config.toml
d_model = 224
d_mlp = 896
norm_eps = 1e-05
positions = "learned"
init_std_qkv = 0.0334
lr_mult_qkv = 0.7
warmup_steps = 511
batch_tokens = 65536
seq_len = 512
train_tokens = 371300000
MLP neurons of a small language model. Each row is named by its layer, matrix (up: input weights) and neuron, and shows model dimensions 0-223. Each number is 500 + 40 x the weight over its row's rms, rounded and kept within 0 to 999. Numbers have three digits each.
After each neuron's rows, "fires on" lists the tokens most often at its 100 highest values on Wikipedia text that the model never trained on.

L5.up488:493534552439498461505552502499510456520510489534493457464501434499452478518534461503547505489448430545501552527571542405576460529497501546553501505582485465483456462526586546513437529482495527475469452556489552519523500435487504524551478447480467575422487485441535420503543499478555461452550498522539541477510503520528520466493532547484490562538566459491476462518533524493481421526572436476476408476545505468459537522501536523462534535532436493525463490548489445499470431508456570561560499503450545510478467509500493542515521551602572541476515462517499489520451453494552470564516495517503562555506542553534552500536532480589537502477558477432445503565488544560578476490495
fires on: "che", "tt", "r", "val", "vel", "k"

L5.up326:548530525505512514474473479525499560578490459489507458460506541509482499517481481452499479461491438467539474567538465566502513544562540508436459511579539459531430453502462451536539577423600516515513528514559432520466501479458478521500545468463524481486489441489523547454491508493472490577452474495530551495532498552443525504454486502495475533509479574537463531482454475482514467458567489495564453574541460545524477444537511480518447449586534445490519504519487496501428462508565537408547548502520497463607525462558490544510448507420512547499492512498487490494455471489469462534491579520481461533452444451472411515482459455480487429554452472417477489495452481613562522535500
fires on: "ed", "==", " been", " are", " is"

L6.up316:587466560496493544545516456573463476452491481444555521432557474520485494521482496451500490599481517504521522478470461542528475510558566536523498515498490423556480447501464482523553515515511430521518513435520530493439547552439550570445502450462453487386539471470465528514517525451413477468570494454509484497537476501547468472451558460511554559523463508537563510451523504512561369496492508448549450433557473477483452413574446509493553505493524573516526524538519499479497456493538541436490515486529516510544478547528494421478469491511559533514487475494474520559519427479461550513496430434430453512514490510499498537520494521486495454519521460447558489584533478528528511494546
fires on: " he", "de", "l", "or", "ent", "sh"

L4.up431:443474532537419478542427445514472480429504449529545530548502495562431472484527496526519517472474505543505500471475542576516552538530495490533552525470463463488444509557543522447548480519482442490520499489475558510441516415512508497506433450461492444457493519418452507448459413541464533508459517582519542486526547575531579571404481452530519530490486433446439506523455552563433474575561469488445499532534536545521492502508505546554525495498462465462482499515481504506443475441456487526502565512474464581476456542468470561503453442490517466536524552457492477459542495484428525575517466549475461502476552487486586487519429492491487438529532516468544553550535514524546505528553
fires on: "s", " S", " Best", "n", " other", "red"

L9.up813:549491509479478446494513472517473528479480530560581465569522498531497510477422517412525518570529573446529420477548503564589552440457473517530449526525436471522493503467438514458472529540485521581519520483553624521469501506539464535498484569430477492512442436499535534480465431500507530539489500487451488512471514574579462473462500514541446489491472449539501473405566490512513489458488527545493468533535463540571487524480437563532442478477555531441474503454477422479491447511505510513463540509501513474491480506454545483514483484474517533512461510467475460468500542541424454443462484499505506488455528497450496471502521524482592550554457547466443536452511418610544485531451
fires on: "s", "ov", "an", "il", "n"

L2.up259:543420536493410531572512485482553501482490449476399481520503541475488429517481477548513474487464532544526595472540441535525514499480519501463507420484446518411476487557531485543469495446499474538485470563493504558529532542476494483584507517507583509518468503554497561540519516516498461549442456526539544566594507503524430487547526540461499485510511591469444471459545468478480451517538506553410508444570511481444512500473523493557494421572459508500538496528447541461450497456439493494475446518525425544472469470473492546506503513511495508464589565457525518574486460511441490541524431517524537517505510442480524468475469444479547472494471566528447460437444446513506521553475
fires on: "us", "ma"

L5.up327:513477572519500514563452494538550544468440529511555558500450528518511469455445483545529510487456487527484500442485482438545517540442530534510596521546469531527531511461490470546526492548449466518518519531535466431460532515444488530535509499544527559558452484438499505477466480430460539496534506605442476481578535526453547540495501450453460415463498460561495492444432459452547454533461483447536457467468489478523495529497502472564500448521527509452515557461542473542542460433489497467535528557492489522502435581480538570468520430462468502438565484568524444469486436521527416456536525517513481462542494486560526524537502411524479390482492561532407491499494505496523527500537
fires on: " as", " As", " –", " la", "te", "al"

L6.up328:511469545526495422478516578499478455499472505536515478516521541523593564520512522454555490506411493484446548508551453501416439503542460505411439495500467492536495436468493479482543525523554532468451505436465541526499542493458435513455519449573550529500538567502556565545482483471571453528496515495432557510464447501547539438542507508485508484438531470527520479545457490539492505437503484570535487595429463526520530430572501455555577527553520496490469445562476518514458526581459515481469527533472499409479537522526501516509526550444472414489423511433477500494526465494536523550479542515445466516463534430466495507548521491490516513511514490518500448552471447494606505542498
fires on: "s", "th", "g", "ing", "or", "op"

L6.up265:450502498437562503494471463557543500545545511528521556449468575489520517511514557516550557489585518493435487467456496527493532502508482460521443529477517562507483481513427551453526490488453520476547494492562464469464509535508523463484487529528471486559476491533516487544478475447417469554559505507549504465561550562486455499480543514455572502504547468530485513415511492588564572560543582524570475418536445400528498551579489550514560455527472447536440499553497465448458454478489544529571436494444519425497489542512564474457473502494530546505527509565511506560463505547499486473546534461499414491470485444451462553539461510471474518551495514483456491537412461477492506449472
fires on: " =", "u", " is", "in"

L11.up563:495493482514461470493477555532467480443505461539516484535540516511422509502540574545552492567499415461516545459529512487500474477474586528494519484445548531495509480528571557511488573456521547487458527460517556584483562490514478506475459483544494541474512485491513539411565440530424519438528454504469559572490468550554469477558427499478511537432520504463459558510581450514461496526540445505534584569492488563487521506568543418563502486535548486516481435505530468504434495522483440538495522463475419402489449511563517511513489471538546523463471523488533510467521441439507559460510541500458469496506514468499485476560537471557562475489487516488447429529495399569520460495498
fires on: "k", " the", " p", "th", "c", "s"

L5.up677:416509454568482444547472461522455433501513518543472514499471470554429464556497506567450468450404476557521467494539457534470504578493539557564538521536501535422449481579543539471518442480519539486510492456491515473465525449486492503509419457509487488508559437476421512520469512483499575489499415490492572563449523523537521484469484451540511467553445465527505559516433527531422464540523524510513529583510506605489508498571487464493475442518567440485506438455500511525512535482501490455496524559521545495474489518477464467405494515496430467505442509448466539514546534565435536564527504544464545501452543513492543462497406505492507450563494549529517525444490452517495474488482
fires on: " his", " of", " early", " in", " pro", "fe"

L2.up839:544536452562460451457576553549519525467522522499538523532465539498557555504510505514429534522441418546506516525574515503548539412534442508513547525497457540507516549558492547471444493474525505457424509443553514487614555488423486430444519471534530450532445489525454467455492454546468476506491449531444515568528506564537494480467476544523463577547548449473515460461466483470462528432499451546497526517485489484527554537459501444479535551500535479510519476507526485447525565438429496521492515542508503513454483455529524505472419493547556502498458429463541413451471542494444473537514568525462523496454533507437503466532425522482456474454516501523504560449514414510483507426529
fires on: " sp", "an", "r"

L11.up82:521521532532450508521452500608457429479505541541520544466466501544554529544486554473504464503476526572509476519508463518467482430588464498580583544541507427473510491553458539470534513578592458455468483471520499519495503533459448473500514521540445521539520434523500507436456517470596506506453478515476513531520446446490473468502487489506512456586462550506495469549562469546468405477542456543419434417541501489518499453492439543469601534533512429468475463477532500523499477515540463435538506507489465417522515531440552403507458475533487535498442485542434513537506481496448528469500479482506448539413464525464498529524536517522495481511535480464533491548492478454478543432462
fires on: "el", "l", "t", "ro", "ur", "or"

L2.up524:521421560526406430515586446445482490486488565480488493534567452491541462561491509492441518525470462541492563535549414449452535501506463490506478454478457466473505415519524530546518487524455531450423476534509478503546480548556518555516503563559461533535529497520467483553544456548483499519477472501489488558558540531520452435466466541475450507475450507467501480588484466547499482545534483457555487484498505441458559543569480502501474533457481431448545527461463518526532504540430500486560517502464464515531457509483469522440444477482547495475483543450543545559497520530538542541572513494466549474440548463465467564531408512494537414458473557432487521535432516446480536435477
fires on: "us"

L4.up406:491470494453466478518478489551519526480497477503514490525472459534488541538493550437496539474510470469488481457528527569571526595520446479505446547497465487494439546497458558521492503452439497583512455499468497572504569483566479621547547480423507462503426527439568496557544473484544448462488488447470470559398445578507519454480545476479510548546496456511549502453500472465533512497516432496514470512447511465502478471547483492502499531486423507454489500552503486443466436522568495484447456553521496514471529478468534544494456526496593531485560491476512519464478438497517450506541484468548504576521550551458544516499541562534499412531396548506517423563501490576500449483450
fires on: "s", "n", "c", "ing", "is", "wa"

L6.up512:474489541457513497498452483527586513455532426516431542528506438540469414515470441508532536435530432591516458533514494493480478509510562530491458483468483478416434486477492486535454475446527484535495499477517610535522540491501477542491508460522522519499542472436502542476446446535494572513503436450488556526464551519545528463481561493538537456511409531486378535524447561490523500404551550459457533481493449542534488522496452524482534494515492488478568559484534531548506513455515499494493563471428456440475541606522551490466501475506490517468453510411521499533561512515461472477537524547501527487469536448469517521477490483444518388516575464505425469476506466490490530443492
fires on: " of", " to", " in", " p", "or"

L5.up406:554476534490570546476472509536480530527530473501497431557486405454561522574482478558494493471507482517522447536537487527520519484546494550569526473554477523463539529499556460421464467532478566536526470564558505525483470510497561468475552472488472509548576469432449494441468503486447448495517520512523531498434472477459566537546523498498420432494516490574534558477503493473464495487444485446510542542504434465518545543496428509424491531497513531549515517495411585532495413483534593437476504447382488484495510442487510544492566468491518447498508523491524462502506488508525504520478493527501539565486494526510561554556526438504455423552447484558445500571466477495506496406471
fires on: "el", " –", "/", "R", ".", "H"

L9.up309:433523544481511472463428516444515532445580534540504501563491532562491535499474503458525495471457471512468456527576395468507462463576490519590485482589478516539462403556551481507466500463474460484515480491499530551497515461534487454523437510499478468521473542507499528428454412522513581445454492553526486516512548556564525459401522478456551442496486463449453456569501525489469496486588424487507429478472458527447468503517539535464505473608474554528464489531520486499505423540557470460477536514511514524431535555482483529490465521552503534501530510421499519498432448551494481551462487520474576556487559508499556487500514539530465520492486524463474503487428452461465470537513
fires on: "red", "r", "n", "v", "tt"

L2.up258:564535539476407506556564439459520506429497515473500427492483460504522509569535539542457570476466429484532435455544479545559536532436479485461524518500473500423529478584555527534497448464521425437523546497473555519477554502440508470542483548522562499496439486530444420460555482532547492512427526442437557487525535536575483464459484474438513510565545438546541500517493517512501542456481539561491511501491506497460517488567522474496470553491491481559496437444495544466455533481482509452449579508523548520469461516472497497497537450490512534517528526488466496486462571445422434441539478540521546461457474425460502477533516538484489560496544477501436522433457534455557476481435
fires on: "v", "r", " ca", "ci", "vi", "mm"

L4.up637:527442422457474479430514561494496502424493539451530457503517492491523414481496459461513424448488463493439561476559501488496500471513558492488507494470517433424495479516483500519503520496556499498443462485513508530509461518481462536452543536504532559508503517570520422499517454510507498574470499461517567581567535505521481525418541492500552471471467475450489479506469464505434463532570526512550469432455465487544546539450530518514482544482510478562593590531483487577442441530451504511477531510528517451557550445395453498501447470529543525511550517510507467504562506485546493487515501492466590554466514416400514585564518473513473477487463455512513555491497468565507577459444
fires on: "ur", "us", "ud", "amp"

L2.up568:492469558462485498570468521450569570438505553541487546484492460553428528553511544457602544518453536534552502507504532568455476524579494480466522494576527534518438444493488532505544562515492488538588496554565444487489450529538543446507437576546457496469496467472518570524492485513399550564459555476482489524485468497466467501525554505394484528490496483568522562478544470479539513486516478520549453483508519462492420489516467541503524440522434512455486496500465441500476416511518500454484495571480474485550456439512472533457500514439507540510535418501452537512515452533489530482461517470467494463452509522470482561535512406472483444494447542446517482566510485528545561447549
fires on: " =", ")", " is", " name", "|---|---|"

L9.up497:572481545482519520475468526540508490488498438489483489431530558533435510550452532503481561560534476505446530526563457565474470477508502439461531534531489575502437535466558540537478514541506499521519501532576502454473544469459491529537536532417480544494458464507542468425505437493497516537519472457407514571487436550538488478514479564497575521545538492514531402494506455528535510511442473493497529407482470534490558505509454553507466510558543519523443492564473529530525488489492491520426545490526474500525440524532552452467513503493567532538522477481458502441526545494467480493520493532552512468465466452414453526463521507392541537478536599464412513493497405516586537502418
fires on: "ur", " Mar", "s", "n", " Francis"

L6.up136:498424576538520514500470595526450564498513566553505513501493540594459458452465457522547453466536550553495500523463517520540532507505560506481567479521462576522463506459448538578403453533441492473467456501570449466488501505528537512543493502455482513443392506498485543501482524529498565533546506516536478439558487443489563538502472534468445445454500496516480517534483555516475447512488569487518582497470524464474461533442489485549565482558513468568463490474508545483478511546537551484532531585492415496512534523516535512504516474468480500434476463534536506417496501541454536529434537543476540466537529418433510503528418492509557516471497479444477398500464505469507460432490
fires on: " as", " As", "'", "ers"

L4.up103:499420556477506541533517473537524523495489482505517445544564541515479513521504520430478500569436534531547602466515425429517534503565484499466520471551463497502535415538536531544507605493499505459504476459520377490523492486488549512460542537508482539551515592474527495522461528478472454461477457468444437488486420454479430472468474581458580538465488472484503473480454508533512489500554447514591496416479501549554532494485460440499568498511453511414497509531535461522565483485508472477560537509591449488512515570514516491448484570499512542486495494558484454565513497473546454461497426515445494487474533495510494479496475474458588504457554523452545476484476436522511502572494
fires on: "us", "sa", "u", "y"

L9.up751:496527470542533521462453475511520518500500537484573580552434437566489484537525500565512471508498520518469471534441516597551469448460541527553472548550520444532454476507427492491505508536552546561499549464514503494435521465503534541549521553548534443530510432437496496539458503586468590491465505528517476519509516477481554423493544567581491459497460555482487456469446490461516481403481536499493477489570521499469486455522527574508450428539457546469515446501483506520482529528479437442466563432536470523575439487536524605440490539463537476513472477465474456449549523470458463460398569500522508507470483459493465469494472480496537443483450500507500497513514444579556489518504
fires on: " was", " were", "|", " are", " is", " Gold"